python train.py --head_dim=64 --d_mlp=1216 --norm="rmsnorm" --rope_base=22400.0 --rope_fraction=1.0 --tie_embeddings=false --init="normal" --lr=0.0015 --warmup_steps=200 --schedule="wsd" --decay_fraction=1.0 --decay_shape="pow" --batch_tokens=[32768, 65536, 131072] --seq_len=2048
MLP neurons of a small language model. Each row is named by its layer, matrix (down: output weights) and neuron, and shows model dimensions 149-212. Each number is 200 + 20 x the weight over its row's rms, rounded and kept within 0 to 999. A neuron's up and down rows have the sign that makes its largest values positive.
A block is one neuron, or neurons of one layer that tend to fire together. After each block is what it responds to, as a language model described it from the Wikipedia text at the highest values.

L8.down68,213,176,186,244,201,221,184,190,180,197,215,212,191,179,183,199,172,187,214,210,212,222,199,208,193,176,185,212,196,216,173,198,192,206,210,199,248,165,209,208,199,217,179,195,218,160,233,192,214,173,193,193,237,189,220,209,168,216,173,204,176,200,198,204
L8.down216,208,214,187,175,176,231,210,174,199,206,193,210,207,182,169,223,207,191,210,215,195,184,190,186,181,202,171,178,183,223,214,213,174,192,227,186,155,198,212,235,204,188,210,189,162,211,238,214,177,183,168,195,212,186,213,209,187,240,166,208,157,184,229,228
L8.down228,192,242,204,246,197,204,190,180,179,222,170,196,238,217,223,226,189,213,206,171,225,193,198,197,180,198,124,205,209,216,204,205,223,192,218,184,219,198,196,167,239,215,194,210,189,248,206,189,201,202,191,217,185,221,204,196,223,204,189,210,223,207,216,183
L8.down331,166,192,195,212,182,171,217,172,189,193,217,190,162,192,197,184,204,183,201,183,194,216,201,174,222,237,211,187,211,221,175,206,221,204,235,201,204,214,181,172,223,212,207,200,211,212,205,164,239,247,209,220,212,209,173,217,204,193,154,205,212,201,223,203
L8.down611,225,227,192,222,186,234,214,202,179,202,234,173,184,174,203,163,167,177,198,208,206,185,216,182,218,190,172,203,247,185,195,216,194,199,196,196,194,188,213,231,209,193,148,205,232,214,199,198,192,216,218,180,229,183,197,201,194,162,208,192,204,184,208,206
L8.down740,174,186,228,192,226,250,208,201,212,197,163,187,215,195,233,211,179,215,191,181,192,173,186,183,199,220,180,172,161,251,211,168,201,214,188,188,214,206,208,198,195,194,184,185,162,216,176,222,209,202,237,193,223,224,230,222,206,191,195,223,196,182,206,201
L8.down785,208,213,205,200,233,196,199,200,184,230,229,174,212,230,197,189,206,204,215,183,234,210,184,182,221,168,194,187,166,209,173,187,213,229,180,209,205,229,188,184,203,205,242,192,231,226,236,197,212,193,231,221,183,180,202,202,225,193,213,192,236,223,230,184
L8.down1193,222,184,186,166,208,189,202,224,218,210,191,152,216,195,199,208,220,222,169,207,208,199,165,211,175,201,169,228,176,200,227,186,207,201,189,198,194,209,208,206,205,209,185,209,252,187,200,201,187,186,206,204,246,218,177,244,188,177,186,203,207,220,225,189
Description: Fires on the last token of a person's first name or middle initial, just before the surname, mostly in lists and tables: David, Robert, Joseph P.

L3.down164,183,206,186,185,194,213,171,178,198,203,221,173,183,174,214,182,192,185,201,207,210,189,217,191,206,188,178,217,199,200,216,203,204,209,204,181,208,211,190,147,184,198,184,225,132,172,192,211,184,185,195,190,172,241,222,206,225,188,196,210,209,221,249,192
L3.down199,187,187,199,204,215,187,191,184,231,213,197,199,176,172,219,213,214,207,182,203,192,211,228,191,235,170,207,201,186,224,148,211,163,190,172,236,216,191,228,185,201,191,197,183,223,197,193,165,162,224,235,210,221,176,183,198,213,221,180,207,227,219,181,170
L3.down506,181,169,245,172,172,193,200,205,208,189,191,200,197,207,244,200,208,183,157,226,189,186,213,173,218,168,220,213,178,203,235,226,197,200,218,205,210,205,212,209,196,163,164,213,186,186,209,211,176,219,181,176,212,202,183,205,223,189,196,216,188,206,174,225
L3.down827,225,205,203,174,187,207,199,205,167,202,233,185,225,211,207,206,180,200,198,219,225,179,186,185,185,190,173,203,206,183,143,185,174,213,208,215,207,199,238,192,207,207,241,199,208,166,182,205,239,228,226,187,184,161,190,186,200,203,195,219,186,184,176,190
Description: Given names, or the continuation of one after its first letter, in cast lists, tables and credits, such as Matt, James, Steve.

L8.down5,209,208,181,154,166,190,199,179,173,217,204,204,228,211,206,205,203,208,171,205,212,188,215,209,202,191,229,206,205,193,155,233,219,178,207,207,198,195,231,209,189,181,200,223,189,221,194,202,182,198,183,202,210,165,229,170,180,188,181,193,208,188,182,200
L8.down150,210,181,209,204,168,191,220,208,197,222,222,215,175,175,212,207,190,208,223,187,195,189,196,181,197,190,217,212,191,207,202,168,203,181,190,216,221,208,172,189,179,157,184,195,173,186,231,235,189,249,171,224,214,198,187,193,167,213,210,214,167,187,194,230
L8.down242,217,210,202,217,225,221,206,217,180,196,204,187,153,242,187,231,176,202,179,196,210,205,247,223,223,202,175,173,186,202,188,215,203,208,192,226,215,243,216,175,191,145,174,212,169,220,208,191,234,230,190,186,195,192,219,182,174,204,174,231,168,184,201,233
L8.down554,172,210,188,202,202,196,208,214,170,173,194,213,209,204,167,168,217,194,191,210,199,232,175,203,192,206,214,210,223,208,234,180,183,182,201,201,217,218,205,177,207,218,224,204,211,208,143,182,172,191,227,180,221,184,203,176,219,151,227,222,203,202,215,237
L8.down743,219,196,185,210,161,242,250,207,195,204,207,196,200,194,227,189,228,159,199,203,179,203,188,212,216,195,217,201,230,171,207,180,222,190,201,212,251,198,213,226,219,183,190,188,192,227,188,187,202,199,212,206,188,187,218,211,192,207,206,210,214,203,188,188
L8.down1029,178,215,199,193,233,196,194,232,153,220,194,224,191,217,189,201,237,221,199,188,249,202,182,203,198,206,194,201,181,204,215,188,220,196,214,202,224,195,196,207,204,227,183,178,191,201,194,187,204,184,199,185,191,204,207,163,199,201,230,211,166,204,214,172
L8.down1047,184,199,213,193,188,175,221,186,194,173,203,196,180,209,200,184,218,200,199,170,221,180,205,200,184,204,208,199,219,199,205,184,198,180,201,248,201,190,216,199,195,191,197,211,176,213,188,209,179,230,189,209,159,188,162,198,205,213,174,245,225,183,193,211
L8.down1141,216,195,198,176,164,216,217,220,199,180,209,198,190,181,215,180,216,223,206,190,181,211,214,183,190,168,198,214,163,221,187,199,228,181,196,216,212,230,202,223,173,208,203,170,188,166,188,158,197,214,217,196,212,216,199,196,198,203,226,195,172,170,191,220
Description: Mostly the article "an", alone or fused with a preceding word (as an, of an, and an), just before a vowel-initial noun; weaker hits on word pieces anticipating the next word (young, less, c-ool).

L8.down17,208,171,188,214,227,204,189,206,206,211,198,170,186,210,218,201,199,186,179,185,212,219,203,190,203,182,225,176,179,188,181,194,187,227,198,243,198,187,202,211,166,160,192,177,209,182,164,154,173,194,190,188,214,208,172,203,228,211,228,186,184,246,214,213
L8.down20,207,218,187,177,208,231,221,209,177,208,182,182,187,157,183,207,167,183,181,187,181,184,205,224,178,224,185,210,218,198,207,192,197,216,180,177,212,198,187,180,193,198,202,233,198,232,222,255,162,212,214,200,216,198,195,214,207,204,218,195,183,191,159,170
L8.down158,242,218,187,221,170,227,220,215,200,223,183,211,222,177,162,249,203,228,220,247,206,201,226,209,209,197,228,196,204,195,176,184,177,166,148,185,192,188,190,219,202,217,163,214,229,202,182,216,207,196,156,203,175,217,176,178,185,213,242,177,184,195,201,192
L8.down652,192,241,189,208,197,162,189,177,222,190,181,200,216,156,202,203,208,190,163,192,196,183,211,158,208,195,193,170,213,185,182,158,227,191,240,215,196,219,195,216,214,201,201,174,193,216,205,196,197,223,241,211,192,181,185,215,217,213,191,225,198,198,211,194
L8.down900,234,175,185,193,195,204,163,219,205,196,184,192,195,186,202,183,205,216,216,208,232,195,247,213,191,221,212,175,208,210,186,167,252,200,202,185,185,201,206,199,210,196,193,187,205,160,218,201,155,198,179,187,176,242,177,164,187,211,225,227,206,226,231,179
L8.down1028,178,201,178,203,178,218,236,203,203,235,172,218,213,216,207,174,183,250,215,196,202,161,205,193,184,220,197,189,204,164,212,173,225,223,202,180,212,162,229,207,184,204,183,183,200,206,208,161,178,237,235,195,195,179,231,211,232,163,198,215,161,155,188,211
L8.down1030,207,183,199,247,189,220,189,210,218,215,191,208,200,190,181,148,196,194,183,237,208,202,200,194,208,182,215,217,201,213,237,198,187,224,196,194,186,197,176,199,217,185,203,176,219,240,201,185,206,182,180,203,193,207,173,210,205,230,238,219,181,189,242,198
L8.down1165,220,182,204,246,186,185,203,179,210,200,175,211,199,199,211,207,209,190,173,196,186,206,155,222,181,168,207,182,224,237,190,177,181,213,216,201,212,175,208,213,211,222,225,203,215,227,221,197,186,219,214,189,192,225,175,219,211,206,162,186,182,177,215,216
Description: First digit of a multi-part number, mostly in table cells after a pipe: scores (2–4), track times (3:21), years, vote counts.

L7.down347,195,247,229,186,181,175,186,205,195,181,227,196,175,206,201,207,194,190,218,199,198,211,201,171,208,163,158,180,249,194,170,183,182,229,213,184,210,224,189,205,202,199,167,173,206,229,216,169,175,212,200,205,194,204,208,240,184,196,232,206,209,206,197,177
L7.down808,176,202,194,226,213,207,201,150,194,158,241,207,195,174,219,223,180,200,196,201,189,217,183,248,181,201,178,186,182,218,184,189,263,210,184,197,200,197,207,217,193,248,186,195,192,213,223,182,214,211,203,185,199,242,245,206,188,199,194,205,216,194,202,215
Description: The final token of a place or position noun after on/at/near in geographic descriptions, such as slope, bank, sides, plain, Hill.

L7.down920,238,211,208,189,199,195,212,212,213,184,212,195,187,220,144,215,202,187,215,202,190,183,171,215,211,200,230,209,190,185,165,213,166,218,178,184,196,236,186,201,201,201,210,177,207,211,210,194,171,168,169,208,212,185,207,200,198,224,250,178,190,186,205,189
L7.down1161,206,202,174,167,225,175,207,201,207,186,208,231,193,203,200,188,201,196,181,195,201,229,194,191,182,203,191,204,200,183,206,186,244,216,187,224,176,182,224,187,216,198,171,193,178,194,171,209,236,205,200,186,205,194,229,206,209,209,169,226,172,179,168,184
Description: Main verbs right after a critic, publication or body as subject, mostly in reviews: called, described, praised, rated, named; also scattered verb endings elsewhere.

L3.down317,213,202,188,221,239,166,230,163,187,164,191,165,185,206,205,198,151,189,185,238,186,191,186,210,221,222,177,202,199,205,241,189,216,222,203,202,172,208,228,239,225,206,205,200,198,172,207,180,150,205,205,242,227,261,162,186,220,164,200,231,202,186,197,166
L3.down964,230,219,186,225,209,195,194,204,175,217,180,203,194,196,185,187,164,220,175,201,211,213,230,160,221,172,188,193,216,235,152,228,210,173,222,214,196,192,198,222,226,178,203,224,183,236,233,192,165,183,188,230,205,230,175,250,188,211,211,198,224,235,192,203
L3.down1104,236,153,181,186,210,219,234,203,135,200,188,206,227,213,216,195,222,168,207,141,213,199,178,200,205,188,189,209,225,180,205,226,190,217,207,225,174,179,149,216,211,193,225,180,185,202,180,215,218,212,225,186,208,193,191,197,225,204,224,248,192,187,164,187
L3.down1112,195,181,239,208,231,228,174,203,216,206,201,203,199,230,192,169,194,171,201,206,218,200,176,198,159,205,192,201,187,181,177,189,165,210,178,193,207,194,200,213,205,186,210,183,192,199,204,186,142,228,225,197,166,198,148,202,181,203,216,200,177,186,238,173
Description: First word-piece of a new paragraph after a blank line (R, W, D), mid-word fragments (tw-in, sl-ow), table cell separators, and player positions (forward, midfielder, quarterback).

L7.down639,175,213,191,187,224,200,184,177,198,226,188,184,185,219,210,199,204,181,146,202,203,210,189,187,186,206,181,203,212,226,142,215,239,233,189,212,202,196,197,209,163,200,184,190,155,216,192,233,272,195,143,196,197,171,193,207,211,196,206,154,191,205,238,236
L7.down848,194,185,235,196,226,208,196,182,226,161,179,222,220,221,212,165,190,210,187,185,214,229,162,180,210,200,157,206,202,231,217,210,197,202,202,183,197,192,196,193,207,229,223,189,172,185,163,234,191,181,198,242,208,235,228,204,187,198,145,211,202,173,201,198
Description: Mostly the article "an" or "An", often merged as "as an", "to an", "of an", plus "an" starting words like animation, Anjiki; occasionally other mid-word pieces.

L8.down72,210,234,166,209,147,200,183,186,180,210,191,217,198,180,225,196,185,232,184,227,215,189,200,194,191,154,189,156,210,205,165,182,171,218,188,169,239,195,214,223,188,213,168,211,216,195,196,191,221,216,220,184,217,195,177,160,209,218,205,142,227,199,185,212
L8.down97,228,231,204,183,182,194,226,182,187,191,195,204,214,196,193,201,217,185,223,193,175,232,203,188,178,214,147,224,217,175,208,174,153,233,192,200,208,208,198,187,234,204,227,213,218,194,232,187,145,201,201,231,217,180,183,195,152,231,215,236,210,202,174,216
L8.down275,205,192,194,226,195,177,195,198,168,205,200,189,220,156,240,218,165,201,184,237,205,224,220,175,195,194,179,194,209,224,176,227,174,197,223,218,212,238,197,193,202,199,208,216,225,211,212,183,211,199,212,203,233,188,177,209,235,238,214,201,208,193,187,205
L8.down276,239,200,205,183,197,192,218,219,186,184,234,180,188,187,185,174,204,212,186,228,194,212,202,234,186,181,185,208,181,170,186,180,207,224,210,199,163,219,205,192,221,220,214,216,236,198,219,223,187,200,197,208,198,199,221,161,199,214,198,168,192,219,156,199
L8.down330,215,178,189,205,207,210,220,178,214,191,211,174,205,165,176,191,211,178,208,226,206,174,192,227,209,203,204,235,164,208,191,258,198,203,193,195,193,222,188,215,189,199,223,198,186,202,222,222,204,232,195,168,171,238,168,189,183,213,211,180,208,216,195,181
L8.down347,186,196,200,214,226,217,202,172,170,220,228,198,211,192,218,215,189,199,176,234,210,232,172,213,183,174,192,222,208,219,186,170,212,189,218,183,203,157,192,179,181,227,213,220,167,255,200,197,152,149,244,218,188,182,217,198,174,206,208,204,209,175,172,218
L8.down510,166,202,189,194,195,221,194,249,180,173,154,208,182,168,210,193,211,199,175,193,172,194,249,204,204,186,233,171,181,169,191,208,196,198,200,228,167,191,209,176,225,203,208,200,192,178,188,209,203,217,195,179,219,185,178,180,212,238,197,225,213,204,186,208
L8.down1060,161,190,177,229,222,253,220,193,215,185,234,178,223,208,189,223,195,217,156,176,175,246,185,210,209,203,183,185,166,196,237,215,194,178,216,213,207,184,203,222,249,210,204,175,199,209,216,200,202,207,229,201,135,198,195,161,206,206,211,221,178,187,193,199
Description: Verbs and nouns for a person's career activity in biographies, mostly sports, e.g. "He played college football", served, worked, appearances, debut.

L8.down51,182,210,186,147,234,200,197,222,206,176,208,185,176,173,192,196,226,192,230,215,187,203,187,243,216,198,216,181,195,215,234,211,177,178,174,201,182,160,181,216,205,207,223,201,214,200,187,239,199,209,147,183,208,212,168,197,222,190,192,170,198,214,204,188
L8.down166,193,214,219,211,212,193,182,219,208,189,197,199,188,199,241,188,193,216,244,204,216,192,194,163,197,213,196,206,215,193,194,222,233,203,189,224,191,165,210,208,190,209,207,162,168,196,185,206,214,221,252,211,210,201,197,190,182,216,224,239,229,190,191,200
L8.down413,195,174,174,211,166,199,194,202,202,180,195,185,212,185,185,206,178,197,189,223,196,216,220,218,179,160,177,176,173,195,216,197,216,202,189,190,205,195,225,177,165,201,193,220,194,231,233,216,199,203,243,198,203,187,186,227,188,178,223,201,195,204,219,201
L8.down482,216,194,165,197,203,197,197,169,193,180,197,204,169,187,223,223,212,210,255,178,183,183,206,205,179,209,199,194,198,225,204,212,203,201,204,226,197,185,216,194,198,208,217,190,224,209,194,200,219,231,212,229,216,190,199,196,225,215,215,201,172,201,193,236
L8.down745,202,224,207,195,188,197,194,195,154,189,180,183,182,198,208,201,202,218,231,206,227,219,204,218,221,165,188,213,206,189,230,216,195,201,217,206,191,221,193,212,216,196,198,207,170,193,158,170,161,218,201,189,219,204,193,198,198,193,205,190,224,178,209,192
L8.down789,176,181,208,225,221,214,205,200,158,190,183,206,200,214,204,159,168,186,207,208,210,200,195,184,201,180,201,198,176,222,190,210,195,192,235,180,204,238,200,206,189,175,184,174,224,183,229,206,241,202,164,205,190,211,186,230,183,210,232,206,231,227,192,195
L8.down906,214,194,209,163,210,224,198,223,193,191,201,194,193,189,198,211,202,194,225,228,220,223,186,193,198,191,195,191,210,206,187,183,171,198,220,187,185,168,216,201,202,167,205,213,221,188,216,235,199,235,175,216,192,208,164,208,208,224,203,203,224,152,212,202
L8.down996,178,173,235,226,189,189,214,233,206,179,161,232,227,205,180,211,240,218,190,238,228,208,180,180,192,208,173,203,219,226,179,217,225,188,169,197,183,187,201,210,211,185,238,223,201,164,194,208,187,172,232,236,227,199,205,189,218,214,199,186,161,218,214,176
Description: The head noun or final word piece naming a type of building or institution, such as hospital, school, restaurant, store, hall, cabin, mine, with scattered unrelated cases.

L8.down181,186,201,200,194,186,207,213,197,205,195,202,178,208,219,215,188,171,184,201,211,168,225,205,174,227,187,203,141,223,212,196,259,176,171,210,207,224,198,173,197,237,156,185,211,166,185,218,160,205,238,205,190,195,188,185,215,197,177,197,199,175,218,206,226
L8.down185,225,166,208,198,210,161,199,190,203,203,215,214,209,217,218,172,215,204,190,221,181,201,195,212,202,215,194,208,209,210,207,157,217,236,184,188,225,175,205,197,212,192,166,228,213,190,230,180,188,203,175,209,222,205,188,232,190,182,200,218,174,226,205,208
L8.down237,176,203,208,210,196,192,205,224,268,224,168,201,172,230,207,182,197,169,191,181,178,187,193,163,236,232,174,213,208,225,204,186,210,184,194,204,196,198,172,210,229,214,205,189,180,225,217,199,213,182,228,197,224,201,164,187,199,189,224,226,198,216,197,177
L8.down567,205,212,211,191,211,219,181,216,212,220,208,244,181,225,222,195,182,208,209,222,151,200,174,181,196,190,214,216,202,234,200,174,195,170,203,229,189,205,191,182,205,210,229,209,163,198,218,192,233,182,213,204,172,209,216,217,213,199,215,200,175,215,198,192
L8.down641,224,231,212,212,232,182,194,217,187,184,160,181,201,199,174,201,190,188,218,196,186,184,194,216,198,199,210,225,207,180,172,200,186,208,193,223,217,223,186,189,190,202,188,189,166,215,205,192,220,205,225,201,167,218,216,216,210,208,174,195,196,195,204,187
L8.down911,198,177,224,200,178,192,163,169,188,257,171,204,203,236,213,204,194,193,204,197,171,192,211,185,152,251,214,220,196,210,208,208,177,221,212,212,215,159,198,209,194,207,204,170,166,182,164,196,189,220,203,240,210,193,214,203,228,197,176,209,193,181,171,208
L8.down1000,192,170,229,178,214,179,189,171,215,230,182,202,206,173,183,182,160,198,213,218,188,200,163,198,242,196,192,241,213,217,191,197,193,160,205,223,156,175,142,215,206,234,225,206,202,224,207,168,156,227,185,195,189,198,176,214,221,197,225,172,246,216,187,226
L8.down1008,179,192,176,200,207,171,192,258,234,227,177,214,193,219,194,202,182,228,184,218,224,215,191,223,193,225,171,182,197,246,192,178,225,231,194,230,238,201,211,171,205,178,166,180,199,210,208,236,183,197,227,202,167,187,217,204,203,186,191,224,202,228,215,195
Description: Periods, semicolons, colons and dashes closing a complete clause, often a quoted remark or claim, e.g. "respond to that." or "comprehensive;".

L7.down198,206,182,204,221,182,233,207,216,181,168,194,217,227,220,203,195,230,214,221,197,163,226,167,223,172,196,174,180,202,192,200,219,187,185,188,189,188,213,238,187,205,205,195,176,172,192,199,235,190,178,241,209,239,192,206,224,203,213,228,194,201,212,224,205
L7.down679,212,216,197,177,195,187,204,202,196,203,170,164,210,200,186,206,190,178,198,170,190,201,186,187,191,199,218,196,206,181,173,189,152,175,210,226,210,171,193,170,229,195,195,205,192,184,213,207,193,169,196,179,188,207,204,177,187,198,218,221,182,206,166,201
Description: Final piece of a person's first name or middle initial just before the surname, e.g. La-ura, D-ennis, David L., Jenn-ifer, in credits, tables and reviews.

L7.down830,154,191,188,192,208,214,214,169,215,223,208,170,186,201,184,185,199,202,240,234,190,218,198,184,179,188,191,184,192,200,201,177,224,227,175,215,224,203,203,188,189,186,192,200,156,215,199,209,189,210,179,214,193,226,212,211,191,196,208,190,224,180,167,168
L7.down939,221,250,218,224,189,195,233,187,191,215,194,227,217,186,201,198,213,212,181,162,216,209,217,203,213,196,224,215,179,188,169,179,226,225,211,218,206,186,224,199,182,171,223,176,156,192,222,253,210,197,199,199,238,205,229,169,159,201,209,197,218,221,180,194
Description: The leading "2" of 2000s–2020s years after "in", "since", commas, table pipes or month names, as in "in 2017"; also other numerals and "from" before years.

L3.down500,190,165,250,197,229,188,184,176,205,199,197,186,198,222,213,199,197,197,187,213,206,216,189,182,169,199,161,190,174,213,186,224,195,250,182,190,198,210,213,223,197,178,195,180,220,202,218,192,218,224,232,220,230,222,184,193,197,150,190,206,206,207,236,223
L3.down607,189,213,233,218,208,161,218,261,249,202,211,205,230,184,205,195,193,184,193,171,194,198,214,192,214,207,193,194,200,185,184,203,227,216,193,201,203,189,253,178,205,224,209,229,236,248,216,148,190,194,221,197,179,194,182,213,209,173,213,197,207,201,198,224
L3.down812,186,187,221,228,212,185,199,193,189,189,163,212,211,180,184,168,207,209,153,207,201,209,222,249,206,183,209,202,179,202,229,206,207,223,223,217,191,170,185,217,197,191,193,157,180,189,194,202,179,185,234,182,230,203,184,183,206,194,210,214,232,176,203,213
L3.down1150,189,226,229,201,176,194,208,243,203,196,208,196,205,193,198,224,201,179,200,210,220,196,228,212,221,200,231,197,185,201,201,244,189,219,225,234,208,175,205,190,217,223,183,240,209,186,232,183,242,225,178,194,164,185,194,181,187,183,202,189,214,220,201,215
Description: Number tokens fused to a preceding letter, hyphen, or dot inside designations, such as I-10, U17, COVID-19, SSBN-728, MUC7, and 7.9/10.

L7.down92,180,187,167,186,219,226,189,211,173,185,202,194,218,175,163,234,216,178,197,187,184,199,199,197,214,198,166,232,169,188,255,193,206,224,202,220,199,215,188,218,157,223,236,244,207,189,202,188,172,232,219,190,225,224,166,209,191,247,230,216,185,226,180,188
L7.down738,211,193,207,217,191,222,229,189,192,196,189,168,236,163,218,206,197,166,231,188,200,189,212,159,237,200,166,219,217,212,190,220,170,189,171,173,208,187,202,207,172,184,212,198,208,176,196,202,178,170,219,193,205,215,211,181,180,232,219,195,200,206,180,194
Description: Words about an athlete's early or first career events in sports biographies, such as first (team), debut, games, red (card), and some stats-table and heading word pieces.

L8.down245,204,174,224,175,186,167,199,162,209,203,206,221,199,210,191,185,179,203,201,211,204,225,173,213,209,189,190,205,198,176,232,178,213,248,177,217,193,174,182,235,167,189,198,180,183,209,205,186,241,182,199,227,188,169,193,206,174,223,172,198,212,222,231,195
L8.down459,181,183,175,165,184,212,212,206,198,205,227,226,188,212,194,168,194,223,185,214,237,206,202,210,170,156,175,218,216,207,200,201,191,233,201,204,219,209,183,202,191,196,232,209,173,196,167,183,186,197,188,198,176,170,246,172,216,207,195,225,165,192,233,194
L8.down580,203,174,172,206,213,220,194,189,227,175,204,218,226,195,192,208,186,174,227,188,179,178,224,221,198,176,231,229,208,170,185,248,195,171,189,210,209,190,189,215,236,197,221,204,174,189,222,242,195,233,195,181,195,214,192,207,227,238,182,199,173,183,220,176
L8.down594,172,197,247,176,194,211,210,207,234,185,205,214,181,183,209,196,204,194,196,204,182,195,193,208,187,215,206,171,216,175,219,177,165,219,142,213,200,176,212,191,182,262,253,199,198,202,186,156,193,249,201,169,178,185,228,176,187,216,216,165,215,148,219,225
L8.down761,165,207,192,195,171,183,198,238,202,225,172,182,178,186,233,230,205,202,194,215,201,220,165,203,187,193,193,176,220,236,204,192,223,183,167,204,188,216,206,199,226,232,194,210,187,189,187,236,229,206,199,210,184,173,221,208,264,193,215,232,199,228,167,206
L8.down920,220,233,230,197,203,192,166,196,176,207,207,229,169,184,197,209,230,179,166,205,199,161,207,185,177,203,211,182,216,215,189,189,174,188,203,191,194,198,210,225,195,209,203,209,162,208,168,193,202,214,213,208,210,197,146,196,180,208,161,206,207,190,227,207
L8.down1146,215,226,212,198,219,176,203,194,221,204,210,204,238,199,241,218,235,209,226,196,223,217,201,194,159,157,200,216,231,190,209,188,192,182,191,217,228,161,216,169,165,171,190,202,186,191,217,189,217,188,210,208,224,192,214,249,206,229,222,165,197,224,203,216
L8.down1214,193,182,191,169,197,194,213,199,191,167,209,231,194,193,194,207,186,214,169,211,199,193,185,197,206,214,200,201,202,244,168,186,235,208,189,239,174,205,228,194,231,168,228,235,204,225,181,170,230,200,210,170,199,195,212,195,218,210,217,232,179,211,208,202
Description: Main verb right after a named subject, strongest for critics' judgment verbs in reception sections, e.g. named, called, found; also said, described, captured.

L3.down29,237,167,221,200,210,185,174,191,230,209,229,182,194,226,182,215,208,188,217,233,183,201,218,203,185,227,210,194,198,198,209,191,212,204,202,198,213,187,209,187,234,225,153,202,220,184,184,200,221,216,243,205,187,212,172,195,205,183,208,227,206,197,215,201
L3.down97,200,176,178,160,181,187,184,187,201,187,230,210,208,208,245,202,186,204,208,206,205,206,198,197,233,198,184,198,177,207,209,206,215,211,219,228,228,210,214,194,216,172,206,186,198,189,174,222,205,193,205,205,181,177,181,190,203,187,197,181,181,239,200,238
L3.down414,205,214,218,172,195,244,177,204,186,178,186,216,199,228,160,211,174,211,212,243,188,212,184,223,218,220,189,249,202,211,240,189,198,187,176,202,187,183,193,175,244,192,238,230,187,184,190,172,202,194,159,196,200,209,202,208,177,170,233,186,184,210,192,211
L3.down969,174,207,206,184,216,184,181,188,206,198,189,223,200,197,203,193,201,205,179,198,177,216,189,201,211,169,197,175,208,187,219,213,206,178,180,194,222,207,204,183,161,196,193,210,192,184,187,198,207,206,211,210,195,175,188,176,200,193,193,238,189,222,195,184
Description: Periods closing a sentence in biographical or narrative prose, often merged into words like season., ed., or ). at sentence end.

L7.down978,180,225,198,159,190,233,177,205,187,252,213,224,197,183,174,191,184,225,251,227,183,208,197,225,186,207,242,215,201,184,218,209,208,192,242,237,207,200,206,186,219,197,210,189,204,208,193,209,213,180,182,211,187,201,195,194,227,206,205,206,207,177,197,194
L7.down1211,193,207,185,196,164,246,226,220,182,247,207,189,191,180,207,186,185,193,210,190,184,209,182,183,234,189,222,206,203,190,222,190,186,174,214,199,197,220,207,222,254,193,210,192,219,191,185,192,181,241,187,175,234,189,182,172,187,187,232,234,181,228,195,176
Description: Punctuation ending a phrase and opening the next, such as opening quote marks after said or replied, closing parentheses with commas, and dashes.